MLP neurons of a small language model. Each row is named by its layer, matrix (up: input weights) and neuron, and shows model dimensions 32-127. Each number is 128 + 32 x the weight over its row's rms, rounded and kept within 0 to 255.
Before each neuron's rows, "fires on" lists the tokens most often at its 100 highest values on Wikipedia text that the model never trained on.

fires on: "\n", " Total", ":", "\\", "out"
L8.up1186 [182 110 112  83  98 140  98  93  92 137 109 118  71  88 109 134 119 101 111 102 143 109 136 142 109 107 109 121  73 129 131  92  76 143 135 145  83 175 111 170 110 157  79 142 142 133 137 113  43 153 123  80  88  85  73 152 110 139  66 134 129  61  96 130  63 122 140 137 116 113  50  90 121 131 116  51 167  84 173  99 151 131 162 142  79 124 104  91 104 103  70 126 201 122 115 132]

fires on: "re", "s", "us", " me", "out", "ri"
L8.up368 [139  92  95 138 142 141  85  82  92 126  84 119  67 119 125 138 162  55  96 146 161 119  98 138  96 111 128 113 127 127 130  76 148 111 143 113  97 115 117 127 116 149 104 124  94 120  85  82 129 136 118 116  93  98 128 110 104 109 111  59 120 114  60  85 126  91 112  93  78  75 118  51 148 126 132  93 145  92  75 129 119 158 132 132 112 164 149  95 126  66 138  98  77 146  87 178]

fires on: " both", "p", "out", "S", "ed", "st"
L3.up538 [160 131 120 200 172 139 163 114 125 126  86 167 123 115 119 107 170 135 109 118 115 113 161 119 106 170  74 138  86 109 228  81 137 117 134 149 113 124 117  92  77 103 138 165 139 145 171 121 152 144  73 102 155 128  97 165 170 136  94 174 170 117 110  96  69 105 158  99 172  88 144 158 149 134  75 113  65 116 212 165 138 125 148 133  80 124 150 125 153 165 120 129 118 131 150  93]

fires on: "re", "e", " co", " re", "h", "fe"
L8.up599 [123 136 146 124 173 115 116 122 110 159 185  74 134  74 149 112 113 128 155 102  86 110 112 135 167 252 152 139 128  77 139 182  81 156 149 127 161  91 109 136 185 130 143 172 121 152  79 118 155 115  60 139 105  81 149  96  86 118 108 114  98 114 101 102 109 179 151  93 145 109  78 146 112 136 139 193 124 116 113  81  94 134 147 134 135 168 155 160 146 165 151 128 150 110 143  97]

fires on: " /", ":", "ome", " of", "ign", "ian"
L3.up1094 [151 158  84 146  99 133  84 134 112 148  95 119  52 121 110  94 123 126 110 180 158 101 111  92 131 119 114  95 168 120 134  99  99 106 140 115 149  99 155 158 103 139 156 120 137 182 102 133  85 119  77 156  99 147  99 149 112 116 135 115 137  96 171 134  99 118 140 166 160 119 204 115 159 161 143 139 150 108 129 169  60 138  61 173 160 121 100 116  96  96 131 149 111 127 147 140]

fires on: " All", " As", " on", " North", " West"
L3.up20 [ 98 133 128  62 153 121 121 111 110 128 115 158 136  93 142 102 106  49 105 199 170 116 133 152 139 124  88 122 152  90 157 166 143  81 136 199 112 170 176 140 136 148 129 125 120 175  42 163 113  86  58 108 103 131 162 145 106 134 101 146 158 185  82 148 101 163  87  71 143 185 144 107  94 110 135 121 119 151  99 208  66 166 158 177 159 133 128 126 153 136 125 148 141  85 136 123]

fires on: "s", " by", "c", "ta", "n"
L7.up10 [156 145  78 149 147 115 179  65 147 135 101 125 158 118  58 157  78 128  70 122 126 128 142 170  96 112 142 159 165  81 143  89  59 142 162 115 120  71 144 130  81 114 129 106 165  98  78 126 175  54 142 139 109 106 112 100 137  72  70 152 134 197  31 119 134 115  73 106 165 123  75 145 111 144 131 151 145  85 142  94  96 169 154 149 103 166  69  86  85 192 158 111 104 152 101  97]

fires on: "on", "a", "ation", "other", "o", "ive"
L3.up1324 [127 120 114 101  98 168 101 102  82  44  65 177  92 155 138 106  97 100 113  80 142  85 121 139 113 124 107 111  87 138  84 107  64 120 120  74 127 106 126  15 169 111 121 109 153 154 153 128  93 149  99 145  84  65  97 130 143  74 132 151 126  65 167  77 119  87 118  78  71 124  98 123 135 114 159 149 157 144 166 132 129 109 109 113 103 115 133 100 140  95 155 109 118  83 135 113]

fires on: ":", ",", "°", " +", "-"
L3.up35 [174  36  91 134 176 108 109 124  94 132 114 137 163  75 119 142  65 148 123 149 126 100 104 116  97 122 166 131 112 111 102 115 155  84 116 159 179 125 161 146 136 144 124 100  93 111  99  71 103 155 126  66  42 186 111 168 189 149  63 125 111 118 135 123 153 138 196 114 129 145 155 138 139 187 101 171 117  59  85 139 101 102 169 168 147 156  62 123 114 136 118 190 119 115 132 160]

fires on: "s", "c", "cc", "or", ":"
L7.up486 [157  66  74 116 114  54 139  42 125 158  86 117  84  38  65 161  35 125  33 124 116 118 127 171 140 104 113 113 118  88 109 106  57 105 137 141 142 151 124 166 122 139 119  51 149 135  80 115 101  83 106 150 130 108 102 149 145  90 141 127  86 155  70  92 140 108  88  33  92 142  84 176  85 111 110 114 147 134 129 117 100  98 167 110 128 181 106 127 160 173 186  93  99 123 112 102]

fires on: " on", "-", "od"
L3.up19 [153  99 147  74 150  85 150 154 139  94 152 131  75 130 117 143 152  97 141 126 143 110 107 183 168 177  86 123 151 124 123 163 149 129 191 130 189 146 113 171 160 107 132 119  97 136 150 134 113  87  99  92 139 125 110 132 107 135 182  64 123 143 136 116 101  88  96 116 155 164 127  80 112 140 167 139 154 140 135 156 104 189 132 187 156 188 130 117 106  98 126  59 161 105 135  44]

fires on: "s", "ly", "out", " Total", "ers", "ed"
L8.up43 [177 123 104 111  96 143 116  93 137 161 113 116 111 100 107  78 164  94 114 135 165 143 143 135  86  74 151  84 149 119 154 113 130  96 174 147 130 224 143 107 166 105  36 144 138 106 104  83 117 176 158  92  97 101 110 126  81 188 113 164  90 110 149  67  73  41 170  46 121 122 129  83 141 157 136  98 125  95 143 121 158 153 140 127 137 172 145 105 106  73 107 125 150 122 126 110]

fires on: " of", "s", ":", " between", "ers"
L3.up856 [ 98 130 186 160  95  90  42 155 118 165 137 147 125 114 129 128 152 134 132 163 116 165  93 103  87 152  89 131 122 104 100  84 133  51 151 138 162 108 121 128  93 134 141  89 130 146 125 164  75 127 137 103 125 148 168 144 129 127  80  74 136  84 122  91  83 123 159  99 133 119 137 101 114 158  88 125 150 109 135 143 101 116 122 157 133 172  92  40 159 103  97 162 146 146 118 147]

fires on: "le", "j", "ity", "a", ":", "er"
L3.up88 [113 142 117 163 130  89 137 117  82  96 102 136 141 131  88 173 114  99 114  69 161  37 109 142  72 151  55 144 129  90 116  97 148 125 118  63 163  78 110 113  97 103 131 113 140 138 162  99 149  93  72 132 142  80 132 160 142  89  80  88 133 119  91  81 107 128 104 113 139  91 131 163  77 131 176 147  96 106 151 149 111 140 155  68  90 137 170  71 155  90 118 125  72 139 127 155]

fires on: " of", "-", "'", " and", ","
L5.up577 [ 71 122 149 128 141 132 105  79  53 170 145 165  83 109 124 166 122 114 143 181 142 115 144  98 149 100 139 175 134 123 145 125 216 158 169 200 188 137 173  82 168 164 134 145 155 164 157 111 157 121 151 149  81  68 167 151 153  94 139 125 126 126  73 152 106 118  95  40 178 144 146 123 114 111  47 112 123 115 120 188 175  85 130 149 113 133 102 176 122 107 129 172 129 174  43  99]

fires on: "k", "gu", "ber", "d", "ov", "ter"
L7.up1230 [135  80 145 115 135 120  83 108 125 102 117 144 177  91 147 115 103 111 218 103 110 113 103 114  91 129 152  92  83 101 103  82 124 141 155 148  67 107 139  65  91 120 118  93  88  73 127 138  93 103 132 164  90  57 125  99 111 161 121 100 171 107 124 100 121 117 131  87 111 123  88 129 100 189 123 121  94 107 111 137 100 172  43 208  92  83 111 118 115 150 118 153 155 145  82 113]

fires on: ",", "),", ")"
L3.up1297 [106 146 129 155 114 131 141  91  79 176 106 196  87 116  79 123 119 100 115 191 144  62 170 147 139  72 116  84 163 143  91 181 197 167 114 216 111 131 134 139 158 148  97 115  88 173 136 125 119 137 162 114  70 157 154 151 189 143 134  98 155 123 110 125  86  96 148 129 153 123 130 109 112  79  85 131 103  70 133 105 119  94 104 106 145 211 135 196 163 141 131 174 104 172 123 137]

fires on: "ed", "t", "red", "d", "s", "al"
L3.up1375 [144 177 101 129  95 102 147  87 168 135 115 163 131 123 127 119 115 108 140 169 100 111 159 105 124 115  76 110 105  87 158 113 120 146 114 118  80 119 122 111 142 121 171 115 171 132 121  98 130 145 161 120 111 156 136 121 160  80 171 119  84 147  43 106 108 167 186 185 138 191 125 185  87 115 105 127 157 119 167 138 107 130 155 121 197  82 101 116 161 188 177  78  58 154 126 111]

fires on: " (", "ia", "is", ";", "ma", ":"
L3.up546 [190  78 118 134  83 166 136 173 119 137 121 124 184 121  90 104 112 118 133 119 153  70 131 153  75 108 125 113 149  96  81 143 151  95 106 195  71 115 124 143 110 110  98 136 145 105 103 125  66  96 120  73 122 154 171 155 125 121  99 151 175 155 204 125 159 123 180 153 173 121  91 119  99 112 106 115 105 124 120 111 125 127 142  93 116 127 128 135 129 188 177 139  31 144 160 132]

fires on: "a", ":", "in", "ed", "out", "ist"
L3.up139 [167 123 102 177 124  84 134 124  86  89 119 157  99 141  80 146 122  94 130  83 133  94 117 125 123 196  67 133 158 128 191 111 128 161 117 108 152 171 117 165 118 125 141 132 120 152 180 104 160 108  84 127 192 108 111 158 107 139 109 141  98 149 122 135 108 111 133  53 131 122  59 202  86 162 119 154 116 147  81 140 101  95 158  79 106 118 156 133 143 127 101 120 155 145 161 120]

fires on: ",", ";"
L5.up452 [137 105  72 165 173 111  93 124 132 220 132 117 194  74 107 157 143  96 136 123 152 106 151 172  72  94  95 134 143 112 132 182 130 193 110 129 123 155 157 137 171 134 105 129 132  41 125  90  89 122 131 113 111 194 135 118 157  89  93 147 103 108 147 141 168  99 121 169 160 184  66 126 149  69 105 204  45  62 132  83 133 120 127 144 133 170 122 130 133 150  77 185 118 121 145 129]

fires on: "s", "-", ",", "t", "'", "now"
L8.up1285 [124 155 123 127 116 146  81 110  91 160 159 152 122 161 101 149 135  62 172 131 153 116 174 136 120 141 144  75 203 119  58 165 103 107 133 177 178  79 111 152 129 188 140 112 135 165 101 102 129 144 131  80 105 151 102 150 121 134 116 168  99 181 136  72 117 175  93 132  84 187 179 148 143 139 141 180 126 108 152 106 107 158 145 122 137 148 150 153 122 103 124 128 140 110 153 156]

fires on: "ing", "ed", "s", "rt", "d", "ting"
L5.up637 [196  92 157 108 149 137 134  59 114 160  58 100 152 126  87 145 115 157 179 117 156 107 135 132  68 148  99  73 115 157 128 190  86 109 136 101 128 130 103 144 130 154 138 112  99 163  80  88 119 134 158 117 133 111 179 178  94 147 144 132 158 175 134  87  79 145 151 160 109 137 121 122 126  87 116 138  62 168 138 115  82 142 105 179  94  93 138 124 146 109 161 118 156  94  83 117]

fires on: " of", " |", "y", ":", "\n"
L5.up1116 [120 152 120 136 124 110  61 108 116 136 184  92 121 143 115 139 129  88 104 188 176  95 104 105  87 144 108 136  66 177 150 124 158  65 193 144 144  76 106 145  65 139  97  96 119 166 151 149 137 111 127 135 120 117 147 193 112 125 122  93 117 160 104 114 106 147 130 156 160 105  97  81  91 137 137 127 101 131 115 140  71 122 150 145 190 123  95 127 162 125  67 137 102 167 157 145]

fires on: " and", " but", "and", ","
L8.up278 [ 82 158 158 162 131  97 101 124 100 120 131 147 136  95 117 124 103 138 113 134 151 113 195 121 132 130 167 129 119 129 147 131 135 180  90 183 111 216 129 121 151 156  45 159 171 174 141 104 117  96 130 134 111 134 145  95 135 139 190 182 121  80 126 108 156 174 167 104 155 119 106  61 118 119  83  97 167 174 116 178 143  95 162 144  92 186 106 130 148  92 151 120  90 158  87 111]

fires on: ",", " of", " that", "s", "ium"
L8.up645 [104 100 136 124 142 143 142  99 107 118 126 146  91  22 141 148 144 120 161 139 136 159 124 175  91 106 100 171 169 140 125 119 150 129 149 171  78  99  77 196 117 175  89  96 100 122  98 160 152 161 106 138 117 117 140 160 125 147 148 105 127 177 125 100 161  98 143  91 145  84  91 111 127 152 125 145 131  92  64 131 118 163 120 132 160 126 140 124 163 152 116 139 133 153 105 105]

fires on: "v", " of", "t", "ing", "ve", "va"
L5.up1250 [123  87  83 110 156 145  99  79 125 134 113  77 148 145  59 139 143 156 192 150 136 115  84 156 147 126 121  83 118 127 117 155 102 105 142 166 134 164 144 168 139 118 151 116 113 157 126 209 142 136 105 152 118 185 176 123 117 138 172 131 169 100 135  99 112 184 172 154 107 135  75  81 155  84  93 157  76 123 152 169 134 136 145 135 181 153 100  91 154 184 106  99 120 151  98 156]

fires on: "s", "ers"
L5.up208 [131 146 186  96 133 130  63 118 106 168 170 129 135  76 122  95 137  99 107 124 108 133 159  90 140  93 113 121  84 107 107 175 144 115 175 105 168 114  91 135  77 104 172 109  51 115  45 142 114 143 177 131 118 150 133 174 108 122  52  90 118 170  50  83 111 156 158  87 132 125 152 115 166 138 130 150 147 206 142  90 129 152 133 156 131 157 111  87 156 130 130 132 156 145 119 122]

fires on: "ing", "ed", "ment", "it", "t", "a"
L3.up687 [176 120 134 147 131 133 162 119  98 172 119 129 142 183 119 130 122 132 180 128 143 161 171 120  80 133  95  73 157 114 145 155 109 156  98 131 175  78 184 113 132  94 144 138 109 158 123 160  87 128 118 131  86  87 224 122  88 148 150  96 156  93 118 135 135 234 116 147 102  68 131 140 135 113 101 129  79 147 139 172 102 129  81 183 163 142 111 146  89 185 123  71 107 116 158 133]

fires on: "s", ","
L7.up660 [139 119 130 106 147 164 114 104 109 145 159 179 105  65 134 160 114  67 115 122 178 147 133 115  91 123 130 126 167 156 146 133 116  95 181 161 176  73  99 156 101 158 144 145 105 182  58 143  91 109 175  97 115 104 123 217 115 154 127 101 131 214 129  57 123 165 135 112 166 115 131 137 125 101 114 136 144 101 135 125  69 108 128 201 197 143 142  92 148 129  94 181  97 116 138 191]

fires on: "\n", "al", " 19", "amp"
L7.up1038 [138 134  81  99 118 131 132 106 109 115 115 125 105 102  70  94 111 106  92 117  98 133 122 151  71 143 108 159 194 123 191 130 107 139 116 134 138  51 107 103 147 104  96 128 158 111 103 137  99 122 156 100  66 148 119 101 160  64  43 120 103 141 120 112 125 125 109  83 105  95  30 115 100 147 103 164  96 113 140  98 101 121 127  74 150 149  70  73  66 140 100  83 100 155 100  49]

fires on: "s", "ing", "es"
L3.up483 [129 135 137 141 157 120  96 105 150 210 116  79 151 137  80 135 159 141 129 153 168 136 156 151  96  66  96 128 129 109  77 120 170  68 191 144  94 137  91 109 124 151 139  85 124 105 159 103 128 123 152  75 161  69 135 168 184 123  68 103  93 141 107  83 116 186 167 164 111 125 120 104 148  84  52 134 148  85 161 115  80 167 113 186 133 148  92 124 174 153 134 192  80  99  87 133]

fires on: "o", "d", "at", "ad", "gue", "on"
L3.up463 [124 138  98 123 107  76 112  85 121 110  90 148 150 118 105 100 175  69  88  94 105 129 161  94 158 149 124 110 139  83  47 138 119 120 114 160 153 113 139   0 124 147 111  46 110  95  56  97 145 125  97 118  80  54 132 147 131 155  95 151 120 103 135 110 144 109 125 110 114 151 143 147 124 123 112 121 177  48  43 107 111 130 136  98 146 140 113 150 121 118 144  96 171  82  94  95]

fires on: "im", "es", "ed", "″", " and", " Com"
L8.up393 [120 150 172 129 166 183 140 107 128 157 159 142 128 153 133 141 102 144 111 152 143 118 122 157 101 204 137  94 107 174 156 148 161  99 139 131 141  94 143 178 110 109 197 123 126  98 165 160 101 213 144 122 163 218 160 113  67 104 189 139 185 166 138 143 143 186 145 123 124 132 135 114 116 125 113 145 139 148 226 102 165 132 142 130 120 142 115 159 167 169 125 157 152 144 122 113]

fires on: "\n", "the", "ian", "as", "in", ":"
L3.up509 [148 142  98 155 145  56 191 164 110 126  76 178 111 111 117 104  39 124 107 137 136 136 114 155 139  97 106 162 158 152 117 103 112 107 107  40 138 124 142 133  78 111 117 112 100  99 116  72 119 129 153 108 180 163 110 144 110 128 140 125 131 161 112 147 120  98 149  77 111 110  85 162 109 160 140 125 100 128 116 149  89 120 118 136 108 101 191  63 130 124 124 106  86 124 120 101]

fires on: " |", "s", ".", "es"
L5.up1018 [123 133  67 134  94 140 104 128  86 149 135 114 106 118 153 138 139 133 132 141 142 163 136 122  78  81  97 112 102 143 162 157 133  81 113 137  96 120 114 153 151 146 157 101  76  67 139 114  75 112  91 108 127 166 197 197 144  80 107 112 140 110 146 104  44 193 102 156 151 165  81 132 127 128 148 138 158  88 178  97 118  98 106 187 199 103 112 116 113 130 113 126 136  95  99 100]

fires on: " \"", "\"", "“", ":", " ("
L5.up755 [174 108 125 135  69 127 100  84 105  95 141 161 149 145 152 132  95 119 121 112  96 128 168 131  50 104 156 153 138 146  92 137 142 172 128 193  97 138  88 133 146 147 201 121  95 113 142  54 108 120 137 140 103 196 211 151 121 105 165 174 147 110  88  86 119 173 151 122 112 116  64 166 126 131  80 147  83 142 133 134 151 128 186  90 141 132 108 138 189 147 167 108  84  92 111 101]

fires on: "im", "am", "u", "ur", "th", "al"
L3.up1277 [135 158 113  79 155 129 121 166 118 100 118 172 116 138 130 118  82 122 159 143 127 162 130 114 163  62 141 123 180 148 114 123 169  80 115 110 101 155 144 159 151  80  96 170 143 136 145 140 145 166 140  83  87 159 166 166  88 122 161  77 129 162 126  85 130 172  64 129 180 149 144 135 143 188 123 148 156 110  67 135  91 192 162 107 137 142 124 148 162 103 121 137 178 144 103  92]

fires on: " of", "es", "s", " |", "o", "te"
L3.up712 [111 157 159 150 166 128 103 104  88 140 143  94 108 127 137 177 143  72 132 127 142 237 138 115 134  99  83 111  93 112 111 109 130 112 136 151 150 144 164 108 155  81 202 105 154 170 106 129  98  93 131 148  96  81 135  92 107  49  76 120 109 124 113 100  89 215 128 107 124 129 143 140 110 141 101 164 124  91 113 139  80  99  77 161 158 151  84 119 158  97 166 137 148  82  97 140]

fires on: ":", " 19", ",", "th", ")", " –"
L7.up247 [ 77 190  89 167 148 105 110  93  77 179 105 124 156  79 113 184  90 126 171 115 144  80 145 157 116 170 132 136 173  83 158 128 122 100 118 194 137 104 170 154 140  97 117 137 193 115 162 133 130 109  94 163  87 117 139 139 123 164 113 105  70 139 146 102 174 130 122 100 136 140  62 154 151 116  31 161 170 131 102  90 141  75 120 189 106 164 150 132 121 134  85 178  77 124 113 131]

fires on: "'", "al", "\n", "ly", "ant"
L7.up837 [ 71 141  66 113 142 133 135 162 103  88 129 130 108  70 112  94 117 106 133 128 118 121 116 141 121 140  91 129  91  99 131  68 118  83 110 136 111  72 118  99 132  78  98 149 113 143 114 114  77 129 145 115  95 127 151  53 132  83 104 115 125 122 119  92  84  86 111  84 106 100  57 101 108 116  98 121  90 106 126 105  71 156  99 103 114 112  98 127 133 118  97  64 112 152 114  40]

fires on: " and", "e", "t", "-", "est", "s"
L3.up47 [157 188 125 126  81 135  93 140 138 118 169 107 111 130 146  87 118  89 150 107 139 112  78 165 131 119 121 124  88 147  96  89 122  80 162 154 126 176  72 119 131 136 140 131 116 141 132 133  97  91  75 146 134 135 154 173  80  94 169 130 117 123 129 107 113 187  87 173 172 166 171 112 128 118  87 120 120 145  72 162 121 162 116 185 164 187 131 129 133 157 213 148 105 116 132  43]

fires on: "c", "g", "s", "ly", "cu"
L7.up722 [210 136 157  89  68 132 157  74 107 119 133 158 106 132 108 107 135 125  19 166 137  79 139  85  60 103 106  97 131 130 167 147 114  79 175 131 166 177 137 197 129 104 143 134 110  85 148 169  79 186 146  97 147 127 104 160 108 164 116  54 101 110  96 105 120 122 107 133  82 144 130 123 110 125 100 103 125 161 174  79 147 115 158 107 159 128  85 125 114 134  95 114 129 144 122 178]

fires on: "at", "d", " term", "y"
L3.up1196 [157  83  64  74 112  91 139 106 112 122  80 123 127 116 117  81 107 128 103 118 110 120 161  78 153  82 133  75  92 116  98 124  89 150  89 130 142 163 107 141 132  77 122 111 122  60  61  83 131 109 135 116 149 151 172 113  93 128 115 109  81 133 137  75 138  97  90 134  92 159  80  79 115  93 110 117 154  44  44 119  97 115 158 122 151 104 114 120 115 168  97  96 143 104 112  98]

fires on: ",", " and", " as", "sa"
L5.up55 [178 123  86  89 137 103  89 104 133 161 115 172  72  65  60 116 132 120 114 164 121 143 159 122 178 134 181 153 168  84 125 187 112 127  95 129 138 104 161 135  74 163 114 138  87 133 175  97  98 153 118 115 139 205 178 116 148 157 154 137 166 145 135 144 141 132 159  71 145 131 144  84 145  90  96 138 161 154 143 146 107  74 147  90 101 157 113 125 124 118 138 134  71 178 124 113]

fires on: "at", "li", "as", "hen", "us", " James"
L3.up1517 [136 155  91  85 171 104 192 139 108 135 102 122 107  88 146 100 126 103 117 127 154 105  88 138 122  96 127 173 115 116 136  85 148 143 116 107 117  94 100 105  91 174 152 105 151 140 163 149 155 112 192  81 134 219 173 140 132 132 159 118 146 146 112 120 104 117 156 105 172 147  54 165 109 136 135 112 131 171 177 186 123 110 125 115  80  60 137  99 154 240 150  48 108 139  98 125]

fires on: "\n", "ic", "al", "l", "%", "'"
L7.up1456 [159 171  80 105 134  95 113 117 104  97 163 115 104 101  95  83 102 121 133 110 115 142 141  71  81 101 124 134 118  97 137 137 185  63  95 141 108 103 112 114 134 125 127 114  79 116 171 122  97  95 122 100 106 114 113 106 118  91  94 133 102 102  78 131  93 138 113 111 129  89  46  50 135 136  84 143  69  73 182  83  99  94  93  68 128 129  98  59 121 123  85 110 142 136 116 109]

fires on: ",", "),", " a", "view"
L8.up1148 [132 127 137 153 165 132 114 129  80 125  97 185  90 100  99 169 110 158 113 155 123  86 160  93 163 163 128 126 187 131 103 186 112 173 162 190 130 124 125  94  77 154 184 107 150 117  85  72 134  87  99  90  98 133 155 123 179 177 249 223 104 158  89 122 120 148 128 147 131 114 196  63  61 103  38 138 138  76 193 134 118  96 107 153 127 187 134 208 121  70 101 184 130 172  96 110]

fires on: " on", " during", "\"", " in", " for", " that"
L5.up1321 [131  96  94 116 138  56 171 182 133 111 145 147 123 114 110 153 144 125 120 151 169  86 103  87 120 130 121 126 136 141 122 116 130 163 140 141 187 104 144 137 158 137 122 102  98 123 127 119 119  78 122  90 110 154 206 120  73 159 113 137 177 157 133  88 109 172 134 134 120 153 149 138  30 109 104 132 140 103 162 130 110 130 164 158 133 133 127 118 142 143 117 105 153 101  96 126]

fires on: "c", "n", "er", "son", "or"
L7.up1481 [174 111  81 126 113  89 148 119 103 103 176 160 104  61  26 146  77  96  71  72 128 118 121 146 108 109 116  71 133  58  94 120  77 122 138 138 128 154 151 141 189  66  92 118 137  94 118 153 108 110 102 108 134 135 122 128 132 121 148 141 115 107  81 104 150  86  90  91 136 113  65 102 120  86 153 138 127 108 116 129 109 111 132 125 156 152  70 107  97 142 114  85  96 138  77  73]

fires on: " con", "l", "in", "e"
L3.up550 [139 119 127 123 160  91 168  91 116 136 129  94  89 118 120 157 135 151 104 105 132 144 109 151 104  91 185 110 165  71 144 155 116 123 135 118 149 162  94 133 117 183 130  52 187 181  82 149  96 139  51 115  82 161 176 188 136 144 152 160 184  95 203 154  64 137 137 105  87 101 152 149 121 121 124 155  95  95  73  96 124 111 144 177 166  46 153 101 142 131 131  79 103 100 114  91]

fires on: " of", "a", "iv", "un", " World", "ation"
L3.up1046 [121 109 107  62 128 106 113 111  74  79  93 140 129  84 110  86 147  97  89 100 132  81 101 140 106 154  94  81 146 100 121 129  97 136 123  94 147 139  85  42  97 132 109  76 192 140 167 153 109 109 118 125  29 112 121  91  75 111 130 136 132 107 102 116 110  96 129 146 140 107 108  64 129  84  97  95 129 144 156 139 116 116 124  72 120 127  87 123 144 143 156  63 140 113 105 113]

fires on: "at", "d", "am", "s", " project"
L3.up323 [123 128 104  41 144 103 122  76 168 169 122 135 164 121 116  91 135 113 101 138 140 104 116  97 121 136 126  88 143 123 124  78 163 113  85 141 163 106 152  88 123 112 101 113 138 101  80  71 160 117 131 114  81 115 169 119  98 152 100 119 122 121 141  48 128 162 144 170 141 129  84 100  69 103  80  99 174  92 135 127 123 110 160 106 124  64 131  97 137 182 168  72 108 112 110 114]

fires on: ","
L7.up591 [153 161 156 118 175 151 164 118  70 160  81 143 114  62 183 119 116  94  70 143 162 155 116  83 163 147  97 128 147 145 130 192 186 144 118 146 182 152 143 157 154 178 130 121 106 142  70 123  94 141  93  72  84 113 142 149 166 130 131 127 139 155  85  62 111 160 116 103 181 119 136  98 127  75  91 133 171 160  91 120 100  92 181 149 112 165 115 128 119 121  95 133  93 156  65 118]

fires on: "s", "ly", ")", " ==", "===", " species"
L8.up1041 [137  63  89 145 124 192 140  59 161 133 189 189 143 100 101 100  82 125 141 101 167 174 163 110 101 143 125  86  98  86 110 122 120 104 192 132 151 141 172 140 104  67 124 130 105 101  92 140 103 176 189  89 183 139 114 154 114 201 197 166  26 124 161 140 117 124 117  71 103 115  86  71 128  86 151 102 124  88 136  97 220  92 126 146 160 119  60 137 165  94 132 183 137 117 121 132]

fires on: " as", "ing", " which", "s", "is", "es"
L5.up528 [156 146 138 176 102 157 122 127 126 113 137  83 138 127 155 116 141 119 135 122 151 101 145 122  66 136 106 163 116 126 111  96 127 113 197 133 144 136 120 135  94 182 151  78  80 144 138 117  93 142 110 103 110 147  70 160 165 134 117  89  97 172 182  87 100 153 174 147 107 119 132  94 110 125 119 175 165 114 121  92 130  94  86  96 144 129 126  64 134 109 140  72 162  99  66  87]

fires on: ",", " "
L8.up1365 [145  96  77 125 167 115  82  43  71 174 136 131  69 174 143 122 135 105 145 109 152 148 133 137 125 170 140  84 109 105 191 148 155 128 125 164 160 102  99 163 187 149 142 120 130 140  88  93  95 127 141  66 108 139 158 182 227 141 111 109 119 115 140 123 109 159 143 104 184 157 154 149 117 168 101 121 123 138 148 137  96 139 123 183 130 137 134 119 116 119 125 187 103 162 120 144]

fires on: " which", " the", "k", "d", " that"
L7.up1061 [ 81 117 116  63  78  74 115  94  91  78 125 101 115  99 108  65 134 102 141  87 113 111 106  97 109 103  91  86 102 136 107 117 110  89 129 124  69 118 122  90 129 119 106  92 100 125 135 107 102 110  88 101 115  83 101  92  90 142 114  86 131 103 131 118 121 138  91  85  52 119 132 112 116 102 115 102  75 121 118 155  85  79  51 129  65  89 162 121 110  72 100 119 122  88 118 132]

fires on: " and", " or", ",", " qu", " f"
L8.up601 [110 100 168 132 157 142 153 142 102 113  82 132  88  71  59 121 106 130 142 165 123 165 131  70 140 165 107 128 148  82 127 154 165 149  99 145 136 156 146 164 174 158 121 146 127 119 159  67 138  73 174 165  97 116 153 109  65  90 149  88 155 140 196 152  98 133 161 112 147 128 126  50 147 106  45 118 177  88 165 129 122 104  98 130 154 148  99 155 126  93 155 139  58 181  94 176]